config.yaml
n_layer: 12
d_model: 896
n_head: 7
n_kv_head: 1
head_dim: 128
d_mlp: 2368
vocab_size: 9107
activation: "swiglu"
norm: "rmsnorm"
norm_place: "pre"
norm_eps: 1e-06
positions: "rope"
rope_base: 51300.0
rope_fraction: 1.0
qk_norm: true
attn_scale: 0.109
bias: "none"
tie_embeddings: false
parallel_block: false
extras: ["capped logits"]
init: "normal"
init_std_qkv: 0.0401
init_std_o: 0.00818
init_std_up: 0.0401
init_std_down: 0.00503
optimizer: "adamw"
lr: 0.000775
beta1: 0.95
beta2: 0.98
weight_decay: 0.38
lr_head: 0.00302
grad_clip: 1.0
warmup_steps: 267
schedule: "cos"
final_lr_fraction: 0.1
batch_tokens: 131072
seq_len: 1024
doc_mask: false
train_tokens: 853300000
steps: 6511
dataset: "wikipedia_en"
MLP neurons of a small language model. Each row is named by its layer, matrix (gate and up: input weights) and neuron, and shows model dimensions 458-553. Each number is 500 + 25 x the weight over its row's rms, rounded and kept within 0 to 999. Numbers have three digits each. A neuron's up and down rows have the sign that makes its largest values positive.
A block is one neuron, or neurons of one layer that tend to fire together. Before each block is what it responds to, as a language model described it from the Wikipedia text at the highest values.

Responds to: Foreign-name final pieces. Word-final subword pieces, often a vowel like i, a, e, ending foreign proper names in lists and tables, such as Magg-i, Cerion-i, Malaw-i.
L9.gate300:509503483498431501503519489462499486531495479519513500519524501522523530495482554510480439502480495498527540519519505516481499510504490512508507502497493505508467517493525540510496545511535491471548520514513483490500477492524439507569514498500494485463500495523511504485506481460513507506
L9.up300:488479487490486483482496547469538517462508514496463502437476449466489493459512504508513509496553513521494489459502536528529514487504512487482487493518419475467520543537554496537524479534472498481481511434508481511507471505525543525499500499460504513540554491481497470535472490483499510544

Responds to: Year decade digit. The third digit of four-digit years in historical dates, e.g. the 8 in 1887, 4 in 1945, 2 in 1927; occasionally mid-word pieces.
L5.gate504:496595498544525507511489490515473502479475507550523468505488506520473479508502533509508542528509452521501551493510463506492527501510456476489493468506491514507470508504524485518518483508493476484464497495544510487508507499486512518500507493509570507520505486525533513503519559472519469548
L5.up504:497499463484526490521520520511531530574491516536511527500511506493539522485522457500550453501507494480457470468507450495509494492479518548449498506518488526521488515524460512478518548530505489496496515506515526450532467482489513472490507525490495505461482513510461500561485497493437503511
L5.gate972:494511482531515519504460518494518535510472521535503512539480500495505468485496530505517510534504561499520515514552519456482508502502528531508473478487511486530514496509510468547492506517500478489468483516526522510517489543486474512547500452532541523495511489493517490488481483477501502517
L5.up972:510485552512490535528543509462515503501483499532519453494475515526522404483520498491454496496510525508555490510459487548517478503498509460485538441502512472505483498498455519507485460504491504500486495496523571501475492525492492477453504534550467528481499485490529523473503502490489509513
L5.gate1106:516472503518519504529496469480486521524495516512476477501505492483549504491447548515456504525522516512493498494503556492486518511479507501510521495483499486530517545563489476464523506522468512485502462509520490492502503488477507489504468479476489481529480474487504510524468460494476513527
L5.up1106:496535488511524517495501526500483472502475515491519501484510517484489472473503521528492494437470528468506469487455479526491509491491477526480504460508512531495440550496522437538497505504480459481523518475523454514487499509496499505525445488493487503492466509509476514523540487477539490479
L5.gate1313:492490448470457484580453569478469439505502474519504499523484506538534489492489511492480531506485507466496510465520489504543502506494520537484507497463489470533493491518522525484434455542474460514486498467491516535500491464469516496507503502495489465532458514479517482489501488488502509514
L5.up1313:533486476492509462495468502478530511518520512471509455516486487501523481530510507500475521554538547512486456486530454482505470518535498537506501522474499519503503479500470476487469511499502509512519475498493515537535548451503479509449471468465482489497470507499527471505511471518535495486
L5.gate1643:503564433507531500552488535488489474482462513513493484456510499446569482493539477503492527522520517451495498556508510544493502505511500495479485482486507516512477515471473442479495487497516502466477513475507525544512474470550456466497508491499521493529460500554552523522491537459522518507
L5.up1643:505504517522509563489500459478476506466475497497508556524492496522495528474477517504518474463533505457496486490504495471502453470510501479476486494458506530537553487511514523509502477491505491496514494538501525470457477512514499507502476493484466515489551505551480525472493513532476499518
L5.gate1747:479479480521475474540472492486481481532502510509513521508508526500508528505510504487504517496495493508458492507509478505530516541479529524511454492497518515530511464456491531507514485562467501552488495461519512492529487483505517549517543511538544521473527492468536498481503527493452490520
L5.up1747:481477490513499509505500494462471469528488450527489493484473522471525512469483547499496519471501502532485474501493478519464526500487514508526503503501509504538487499501512465541521489533509496479533470479506480457482494466489479520505505503464511461484529504498564546511522475476521488544
L5.gate1945:459499471556482507475472502525514474504496530528488489519487442488522569476484527497505516519500507530504479474493504478464519452473472505495480466482485507531489493495542492485476460537433504503521493561510530479479530513501468480512479510487499499492511520494485531484493512541487506550
L5.up1945:512508493528486487483441524474477497510506490510509490510513466485499518504481459490477499489510534505514530517474522526480489500501490508496483533454507506502526489475543500550551519525490496508497475522514513518486505462484516495438529465481512564477530513485513512514526481500491506486
L5.gate2125:554487462524453509509528495523516483503484495506521474525486502460519548481499506476458547492489524449466465511517492479526500512488456494485479463507554516512487431492514508475486525554495525487522503463529497531552508492476502496510460499534519489493500488482486492519478526491480466484
L5.up2125:520515509502510485482460506551497494477485503547493479496456516492545499491486532515486541531489504491509476521483481436512462486510514510485477520493495510529534523485497495501485524554527518484525492472508491543481563500487474493544512481467559470513514529494518546497492501445491519498

Responds to: Foreign word endings. Final word-piece completing a non-English word or name, often Romance, such as polít-ica, Internac-ional, More-ira, Promoz-ione, usually before a comma or pipe.
L7.gate158:525454503479456507465521518483465504485503472488458512541523502495482457484521512491496470543510487484502500517546502533486501448493520505513501497491520452509494494492467484527459538497493486494474495499523520514493452532539525508528496500468525497489504477456516508493548515495479489477
L7.up158:501488472489437516489511505496483447497497503494472509526507535497478475502513522489522513485493537514455533505494458507505510494509510499500478520522476501476509479465493486489533512502500503537537531495495488512468488508521461458524540506513505513481515513526484529526500442513494492506
L7.gate876:510473518455490503515501545489446514494524507482459460476480506482515482501481537498499505507473525520500509501515553521508508493532457533531487470494473475550448487500452487541467508524483447504489523507477549512557457534502449492502514498502515476507517480519476515520454515526496468514
L7.up876:461506516485469552479489505471516518478486490492467530530525469486494514500531518480505484472492488503485493485525490496492497515496503476545532518504516498501483508489497503523500500501451511493513517526540494529516489499516468542492457504460458499463471502515462528506499556528554502508
L7.gate1551:511448469509493475467548514516534505485530521512470517506468479514512497533508474498483475517528508481485493499461486528528536485536431549499496455495473483528528481511489497504487458510470501538492491512514513526489490482536467492470486477498525482498513502507514477497489517485512459502
L7.up1551:513477492512486529505526506483547482459513513507474450528471507502446489481547492525497469518503462546498469489460513527479494469498464520509528502485449509504498480470478475509494472479466487516505502510454510535534487542478501493521468480497531509531528509524453499484507494516427497537
L7.gate1820:531472498492476504482491504513479494460533529544443497485524458480488484485506526534495507530541476503540514494518518514492467470522496525485478558467526548508507498474491490471494470452505520539514522509525506516462490453528497480476550505498504471518458465552492494484484455467531504483
L7.up1820:476496483519469465443503504489459506489465542503477511505530527487508511467475501520511485511510530491435504538544517476507460531504523511502533516464502542481512537479504498520487504486523512467508489483539492511548503467485495521522499506541513457525490465499516542508523490474523429536
L7.gate1920:511488499461458479520474496528481465500465513511470471511472491516527518464541522504506470518495467567433488490512519501451536518479487523517491508496472480503521446506493523524484503503495459543543567501490529486504489488478558524472523525528516490484503520491505495501482488430513459479
L7.up1920:471510492499474494505510507490474490483513512484513513494498506496512478530572480521488486511462445494493471472462499456500490481517435470518492524467482533473504548522487507527496502526476522497491509447472519498524498552520504556497504505510493508473479487482471456499515524479536525541
L7.gate1943:522504525493454505501481512496511465495498492542458537486495526526481460516531536475475514545502532477521529523548532477539499440477562544490489527478507524500482508490467462454513526493503508522497505485535478519497462475481511492500510500467483478506460467511498497492482513486484496526
L7.up1943:510488491486456466483503497499488522466530459500478496517495509482509508505463511480510514515436499510459523517550489491496488458505485486483523487515524533518495518498492534469498499510480484495502473514515551510509491499481504488521515517538525488482486507528487531491523455524506495467
L7.gate1974:513479460518487480494487501495491467475490508510478463491529512533482509489496488449508477510441473528456491524466560462556519484520498537497505489493482514443490506496495510475509474501491515479476528469503514503499477488482512486538494457475470478509523485470512519441485502523478471489
L7.up1974:511492507488484492502486483457458504509504547491510511483478474545460528550476497452512486524464496467468510495545482499541494481487499486505498493465473526474507520465482524445456512455516494471500473470482531525518454483450492528471531500490515439511481481492451516460532456531502485488
L7.gate1981:489559494491468509510439507509526502466497515470539490504466482503502493499534508510495468499514509541494438516512518552478559504500486526551487440545499513499560508498529511496486522511463454465495510501527510572516463500433507483530490506484498499491521489530496535544540492542483478514
L7.up1981:466506492484467480435473499474513465501520531521450499509564497469519510528498486464533475504513492495484511502513530536520481543499439515506508478540511470475503482480518498528553493539525506467476524498497550525505457510443466510515496488525495447526481501470479547507480468524507519494

Responds to: Year decade digit. The third digit of four-digit years (the decade), e.g. the 9 in 1798 or the 6 in 1562, across dates in biographies and lists.
L7.gate69:439515500527474435523494509490465433449532503498494497484512483472526487478534500513483495504499486524476503509478490502485488445488486484474495499490486457504468449502508477465508471511486491491508506505506489501515511490498516498514506495474486526497496518530464484541458527547509510508
L7.up69:510508466535464555486456494538454540496487477510503445527519531471500521506548534515480496490508530535462532476458462522482487502532546489476476499491474515476491489499501494495459525510497483538512500500498469527529471468487499451489531525503488521494488491497503492509483500540504541530
L7.gate961:482494450458476517479479551513510499459494449496499486502527543509554514486463487488516497495485495495517506538525497460499468550517511520508501530498498502541520472432463523536498510553464482498491470496521450537468484528538508519519508533498478482494477486530499523504511496507508466529
L7.up961:497468486484517545494512502491470486465484469491508471488552483457512550486551510485480483450477514484462515528519533486463476494525511527476463514528490513506487508484483520464501477513520501500497499506485476511508479556483515504490460510524490514492474501490516487512518522489490533492
L7.gate1307:532505510500535495472506499545501499493483523543473478493505516463509524521541513511540523479512502528476501448496481510514466461494519489461537480494450474518501474497477508498504494513492499503498518526469498471503497532508510546483521467492504451469478520522522483477483485483502538496
L7.up1307:510533495455518530505473491537553471491541515546527463463497468532514550525526485457473557480460562532497492516511507515485517479506503472471531481480512508526546481511507534470544544514481538465506514456518513509538533478481487507488479500506500450527512475496513497517488539476486491525
L7.gate1377:530507480466514492475526514510489474485527492545459459514450471479546515453509487535482532486509525480508536494528483497489509515494436495484483489480522516490516513543514507489521518526480511523490478497503515499498533505464495520525475489466488506463499504485524514523529518511481485485
L7.up1377:530531496513508540506505517491511476464555554498456492513486514463507478531476522503469499507541532502503507513471546465508516501500526521470450502476504508505498500459516525501520485487485514521502500554528522498508572480493494500525571553475503492475517494525486527470481514528482478484
L7.gate1487:528506480489479496508475505511461493514501479528510489524489509505539492480515484462514526514466518512486490480560547475508539483526519488482498436511494528475508496479517474572536485484459524490514514538517501482519535493506480531537507504512526490530538510501492461512491498495486500493
L7.up1487:505511474486495490490489499489506479542510543487513530481534524470502568494484568491501458478508479432528495489488497486461509514483481478495476519517512499516508503448445475503517451479508492521528551504523490535535506520498480476463532493482567509495451476489478489511496517463480472549
L7.gate1646:506475442489486482518542534520536532516497525509494483510492495503516483485517492506525476551511497473546505558502457452515472473499478458492506444477530506500530502418511528488522538498518526532542483498497488501491481522525496516502497484505502503473501480499541496554494503539457485505
L7.up1646:488552478484546489470493477474511501490440521483515444510540563491520518458528543474490480421517481507496536511536514491447479490508511465463509493517532529468539510514497537489474492547489518481500489479489501514466501515491524508484519490494475509502494527520494518509487541482475509504
L7.gate1927:480510478536506504524513480490469516493475485540448484506480527486499534454505525523467532502491513475487513486532491497541482477520521490472514479495511543506494491547512492486503481495523535504497520506513475500501514494483491490486466473489469507542527521541509510550494466512482447481
L7.up1927:520508483520467484514510501495512511480520491497518483493511498488472494495500541482504503527518482482487521501493494511486504518481515548527529518505469503526515508494450470510529456478464493464480515439501482481455494497475478558507478482501513491474496533531510527500486468489496512501
L7.gate2329:497506515454540528508484505510539485455506494526520475515493513470539489453485486512490517493498548496493510572492496489480456523473489495505511437533455514496509498495478501498525449500491479493442507495489522502538495489456491477497487487498526521474469509527476503530454497479480484539
L7.up2329:506486499510495443484518504530481471525517489543518479487496554465497475512481498481462546487532437508519493486480539485473483490516472502506488518494498459487489502542513521494495569515528571479488517492503526512476509468474491495464475501480546504535528534495506488453470508493485488454

Responds to: Year and era expressions. Digits partway through four-digit years (the 9 in 1961, the 8 in 1866), and words like the, early, mid that start time periods.
L9.gate615:485521480527500514500484533497489510545499516549527487540519497499462493505497506499487459468495527465495500553502508460522545487472542527556519476498491487501511508528524462560500466514534522502483562483492505496482541538496456486530460494466499526513504504460480509536544486484522497511
L9.up615:494535500522554473521485511515497499435497498477535498514522480483510492539546533531489555501488474489529486487505489522489485482505487522495532495483468455524514554502487535522496525456493549486490504506533471501534518482492487457476474492474508503511486522560563530489536529473515539519

Responds to: Foreign name endings. Final word-piece endings that complete Italian, Romanian, Slavic or Spanish proper names and words, usually in athlete lists or tables, such as -ini, -ia, -ova, -u.
L5.gate10:539525497480475504525445501494485476497519491507459489489503535495508471517524488489478496510500477474518500521504520525544530469545481487472460469541496482530506481498515484495505487505511480521434553539513515502518461501473500490485523498498493506468501469498498517507489559457471492516
L5.up10:511497509487511509516500526549508507469483465484511523533481519484465563494518536487501465560489495501529483533512494507518503509496488487523476504482518527502514509525521512472557441487485501472498522530470514505514495486541509523542475487538522536506487504478537529492499494474518442562
L5.gate388:523491494561455502517504511516442530473470501520489507531516462470491494495522519490496480489494487529559488484517518486495537471524512535518493490508519471495488507498511467514494472505479505511522483479492549551456496450479489489511486541563512477533506551465483489495530517519484501519
L5.up388:505492467525498473471452458551499522493493508508475513468504539525473439492478477497481483507476539464524475475474522444548507468504513475506492475498497480489475529522510537491513491469432473496492510517524538532550490493517496499507517508470468458545459508514465525514505456523530463520
L5.gate738:551493519474462466456555515503498489487509514526489485519499491526478508509521475466473494507548530489512473522501497550475492448546453524507510479546485467490514531473492550491487523471456481512474461496480504507502473536471501527487478540495540498542526541505491493533517472456494473533
L5.up738:518503453513545514522501500503539485481477465525487471515515466503517510479491527477466462511491532475494507531528498520487478535504492518514525484478439522443542490494469481498541493523492502535525493474491502547534501461499494513531521493503463458521529487536564502513526460459497505474
L5.gate952:512492494503454465489466506490501480470536501525541475501524468468491522487481492503455486516506470500491481559541513506511548491492507498508476468497469524478504532517500489525464422488492500514466536532513517462493475495493545484518449488528551486511474497506498499510469472468476466534
L5.up952:522522493487461495509502487511471543511496474485510528486515491478516499471468502473489488523495454476483434504504477534514474494505467497518504513487513559488465511545506503508456510445476471518519518513487504506535487534509510490485470470473513484491488511470567494495489507491481508497
L5.gate1321:531449506509469509486503484488464511491464543508481495477493519503508501501503499455474490526485512513555536457501514457527492488501451505529491519566483517502514482471516484499474485506450490531478508505519500510513462460493486451495505475533496482497467520511463541475513520488521516510
L5.up1321:448494480497451479500528541516427541476485495499487498505497515455486499480521490473496537575535507494515534535509482509540532483538489491534507516519541491536487497488503529511549508518536514488491464505527515518522513489505479493509496507498524535486513485515451533506532519498512500510
L5.gate1489:536489508504481507496525487552513476489473509497496531536511498505483497486460493524526503516467517459502525520499502525512517485512493556498486524493523459511513517519478518484535446500487491485485539533521501514519498497490476483485490538503520454534447501480532536532530502510486458487
L5.up1489:453509454518469491507461486511553491494487487502518467528509535502534506512538473464497494550540540482527512511465494505464548502484505536500454468525519509502512504540519524531525514505489513496489491476516549527485491536490542512489487521465515479498470503510521526487478530494496530489
L5.gate1607:448521487508473483473479495520465471489482467514497469525476477477455541506462515536503463500545484511480506496511538457526531448499453499532448516491485488470537484508516490521498521495502466498440449481477497510509498450508525506488510532476440516505513492534523469505474490492497518470
L5.up1607:512494481494505507533521485509482475464520545482505538536490464518509519534532522489483460551562502520481514524501532498480499498513492513483493514506484459487527501514475481513518484486498507474529504541498450511502517488475452498476458492496545494492519572519493446520480524489507491515
L5.gate2149:495470498495447486488510531484505479499462523479514440479496497502488539533474499538502484531506514516511480477501527460495514524485491551507544483480503514485525548487525480510487491525518491493466549513512498505501500505519480533487545544483501499556524496537510477504513532488564495496
L5.up2149:531499469521512504480514499494510512469549516505515528519491520521513512462472537491454513486445538501496509525481487484539479488541493499492451491468536519463539509472459523511552508471517509539511517477486505531482503492478551539501473517478441532523486500530428466500490496547516454518